From a checkpoint of a small transformer trained on Wikipedia.
Size: 8 layers, MLP 1024 SiLU, 6.58M parameters.
Architecture: LayerNorm before each block, tied embeddings.
Training: a variant of Adam for these matrices, 386M tokens, 5892 steps.
MLP neurons of a small language model. Each row is named by its layer, matrix (up: input weights) and neuron, and shows model dimensions 128-223. Each number is 50 + 15 x the weight over its row's rms, rounded and kept within 0 to 99.
After each neuron's rows, "fires in" lists the words (lower case) most often at its 100 highest values on Wikipedia text that the model never trained on.

L3.up395:44 63 61 51 64 40 27 43 84 68 37 36 47 50 58 33 55 40 65 45 42 40 32 51 37 38 84 68 44 54 51 93 26 46 18 39 43 08 49 50 67 50 33 59 46 68 34 49 42 39 55 49 58 28 67 58 27 49 43 48 64 52 50 51 58 46 82 62 44 60 61 60 47 72 36 33 53 40 51 36 13 45 35 52 54 57 37 42 50 42 56 54 21 18 21 44
fires in: "of", "single", "by"

L3.up97:47 48 60 35 44 30 64 32 40 55 24 75 61 45 49 55 47 29 42 72 56 59 74 40 38 53 48 83 06 58 65 76 54 42 00 41 47 45 53 41 22 72 38 61 29 63 47 37 70 57 55 53 45 52 34 42 61 39 56 53 28 33 40 49 30 45 10 64 60 66 47 52 65 32 59 53 67 55 43 66 38 64 41 65 50 31 34 78 44 35 49 47 59 27 61 47
fires in: "more", "most", "was", "named", "its"

L3.up1023:62 46 56 20 52 81 85 27 55 65 54 52 57 37 44 40 57 57 55 42 77 52 44 44 47 50 26 60 16 59 43 39 16 37 60 65 41 56 42 50 41 79 17 46 20 67 76 36 62 69 43 35 74 61 74 56 49 77 40 49 54 70 38 61 60 18 38 47 26 42 52 44 36 66 34 46 47 77 61 48 28 51 61 55 44 60 65 69 32 55 49 59 56 59 50 54
fires in: "of", "award", "awards", "called", "by"

L3.up669:66 70 58 59 45 40 50 47 51 71 70 65 40 53 23 51 72 34 60 49 45 39 14 72 37 29 33 37 65 32 20 51 55 60 64 77 32 67 66 34 46 54 43 27 43 79 50 48 44 71 54 52 29 36 60 32 49 50 26 28 27 62 53 65 23 44 48 52 63 85 38 63 87 27 56 40 58 65 55 42 14 53 31 57 35 45 25 49 58 69 49 47 56 51 54 81
fires in: "two", "several", "six", "three", "four"

L3.up1005:52 52 59 47 49 41 57 72 57 61 48 47 66 49 54 35 66 37 37 41 48 42 54 56 84 42 25 70 31 36 32 31 31 42 45 60 56 44 55 50 71 68 33 05 72 48 62 63 59 48 65 50 22 18 63 59 38 65 48 46 67 21 40 61 29 18 39 39 48 87 64 71 78 55 22 32 44 51 51 34 42 47 58 72 48 39 57 56 48 65 49 33 61 61 59 61
fires in: "most", "more", "some", "several", "very", "twenty"

L3.up610:36 57 39 15 36 56 40 61 66 49 42 37 32 48 41 38 31 68 52 41 64 52 39 53 29 51 42 56 54 37 43 71 35 33 35 51 33 41 61 52 41 55 75 35 53 41 39 68 47 37 65 55 50 45 71 62 71 34 29 77 82 63 51 47 39 08 66 44 42 61 62 53 29 77 43 41 65 06 63 52 30 59 72 18 52 55 50 63 65 55 28 57 64 60 59 54
fires in: "and", "or", "of", "front", "local"

L3.up884:32 40 57 39 76 34 33 37 59 53 71 67 59 30 45 49 48 44 66 75 57 55 38 67 82 58 52 49 60 77 64 76 36 52 51 38 41 47 64 47 23 56 00 26 50 53 13 78 45 49 52 31 59 31 39 53 44 68 21 45 68 27 49 30 55 53 55 55 43 51 66 24 20 52 51 44 41 74 51 36 51 62 54 25 39 58 28 63 33 43 54 64 21 75 44 40
fires in: "by", "group"

L3.up465:60 41 66 44 45 38 44 37 47 56 41 77 47 28 54 47 67 61 55 54 56 47 47 87 49 60 60 56 53 49 52 64 43 34 30 48 59 48 56 23 57 61 09 49 56 29 42 38 67 59 47 26 39 49 25 61 55 48 30 47 42 60 44 53 54 41 36 44 66 57 34 70 99 51 49 46 72 63 46 27 53 56 37 74 25 55 00 75 37 43 51 56 28 68 48 44
fires in: "as", "that", "when", "once", "what", "before"

L3.up648:59 50 47 53 16 58 43 57 67 46 43 63 40 35 55 74 75 22 45 54 46 46 32 45 51 64 54 52 73 80 56 43 44 51 61 31 49 41 55 34 51 54 56 49 41 20 67 38 56 57 51 52 77 45 45 86 55 53 34 70 57 35 62 52 46 73 47 46 60 68 35 41 45 49 36 35 54 79 83 37 56 35 58 45 37 48 48 46 65 54 39 55 38 29 58 52
fires in: "became", "be", "is", "become", "as"

L3.up298:72 57 56 64 48 66 47 33 35 66 65 75 36 62 24 51 52 71 65 63 20 61 70 73 47 72 36 67 27 55 57 39 61 37 48 46 60 52 48 48 29 52 54 23 39 66 61 39 73 63 39 34 53 50 33 45 60 60 35 46 51 68 42 58 21 54 61 49 56 84 23 54 64 27 59 40 40 69 53 52 71 74 33 57 23 59 40 44 75 58 38 43 31 35 35 35
fires in: "to", "in", "against", "of", "the", "represented"

L3.up862:42 55 48 43 48 24 27 29 26 64 54 50 50 41 67 50 49 65 60 62 64 67 50 41 61 37 41 78 60 48 73 54 59 53 51 69 49 43 43 51 49 68 37 38 67 24 39 63 84 57 38 50 63 47 40 56 16 49 64 51 42 28 51 40 46 32 47 31 35 51 48 59 37 45 56 61 72 28 65 35 38 54 41 34 30 80 10 53 49 53 39 44 27 54 33 79
fires in: "as", "years", "age", "time", "e"

L3.up48:45 63 55 34 36 17 51 42 45 55 45 48 20 52 28 67 46 74 48 80 48 45 33 47 57 35 89 66 55 75 47 52 62 42 62 52 49 54 57 68 39 60 76 35 54 53 35 50 61 46 45 11 51 28 14 61 56 49 44 22 26 39 47 51 53 40 59 55 38 55 41 38 63 49 43 57 59 82 46 46 43 31 41 45 33 56 47 37 41 63 58 47 42 84 38 34
fires in: "in", "years", "series", "on", "attack", "congress"

L3.up540:50 61 80 50 41 40 38 25 48 56 58 40 62 49 31 40 71 51 54 75 58 83 68 33 69 56 53 44 44 53 62 73 73 35 18 58 38 43 61 51 43 46 52 45 51 43 54 52 53 56 77 09 34 52 40 65 37 54 76 61 55 29 17 66 35 34 53 38 57 58 29 46 56 33 31 15 49 67 47 67 45 66 44 27 70 32 35 67 28 53 40 72 27 46 46 62
fires in: "following", "of", "during", "according", "with", "successful"

L3.up659:44 53 75 42 61 40 47 26 42 68 56 45 32 52 49 62 60 96 39 37 47 52 55 51 60 63 23 59 47 66 33 39 35 35 46 66 20 49 50 46 58 57 28 31 22 54 58 28 72 65 55 50 44 44 57 50 63 27 29 49 81 60 53 67 48 58 25 66 67 33 42 68 41 66 55 46 65 41 66 48 38 53 57 32 27 43 03 29 75 55 46 69 35 59 44 53
fires in: "by", "she", "population", "born", "he", "athens"

L3.up154:38 58 37 31 48 39 61 56 52 60 42 49 55 24 31 42 46 60 40 77 58 59 49 64 45 73 61 21 66 93 40 61 57 19 43 16 59 20 72 57 37 72 51 51 68 58 50 72 92 57 27 55 60 26 36 81 28 49 36 53 34 52 48 41 31 54 51 73 26 36 65 28 57 52 49 37 59 54 61 42 48 27 53 54 56 48 56 49 48 46 50 53 43 50 42 64
fires in: "in", "attorney", "attack"

L3.up776:47 71 40 42 16 81 75 47 49 60 51 55 88 33 65 26 64 21 61 40 61 49 50 60 44 38 74 59 56 54 53 44 50 52 48 44 34 48 44 35 55 56 54 38 39 49 55 73 32 46 61 51 77 53 62 77 56 51 37 56 82 58 36 59 47 28 40 63 81 46 32 18 61 64 33 49 69 43 61 21 51 40 36 47 36 41 47 60 44 46 42 63 72 31 34 35
fires in: "be", "been", "are", "then", "was"

L3.up161:70 79 38 40 11 42 36 49 24 61 50 67 43 61 52 36 63 48 68 38 45 53 39 38 78 64 53 73 46 53 37 52 35 61 29 56 44 28 37 52 45 55 33 32 40 71 25 49 61 44 26 51 36 28 42 71 34 49 39 59 56 47 30 47 63 42 23 52 41 50 27 71 79 64 11 20 48 65 54 35 52 47 50 50 29 64 57 26 47 52 50 62 54 27 57 63
fires in: "as", "became"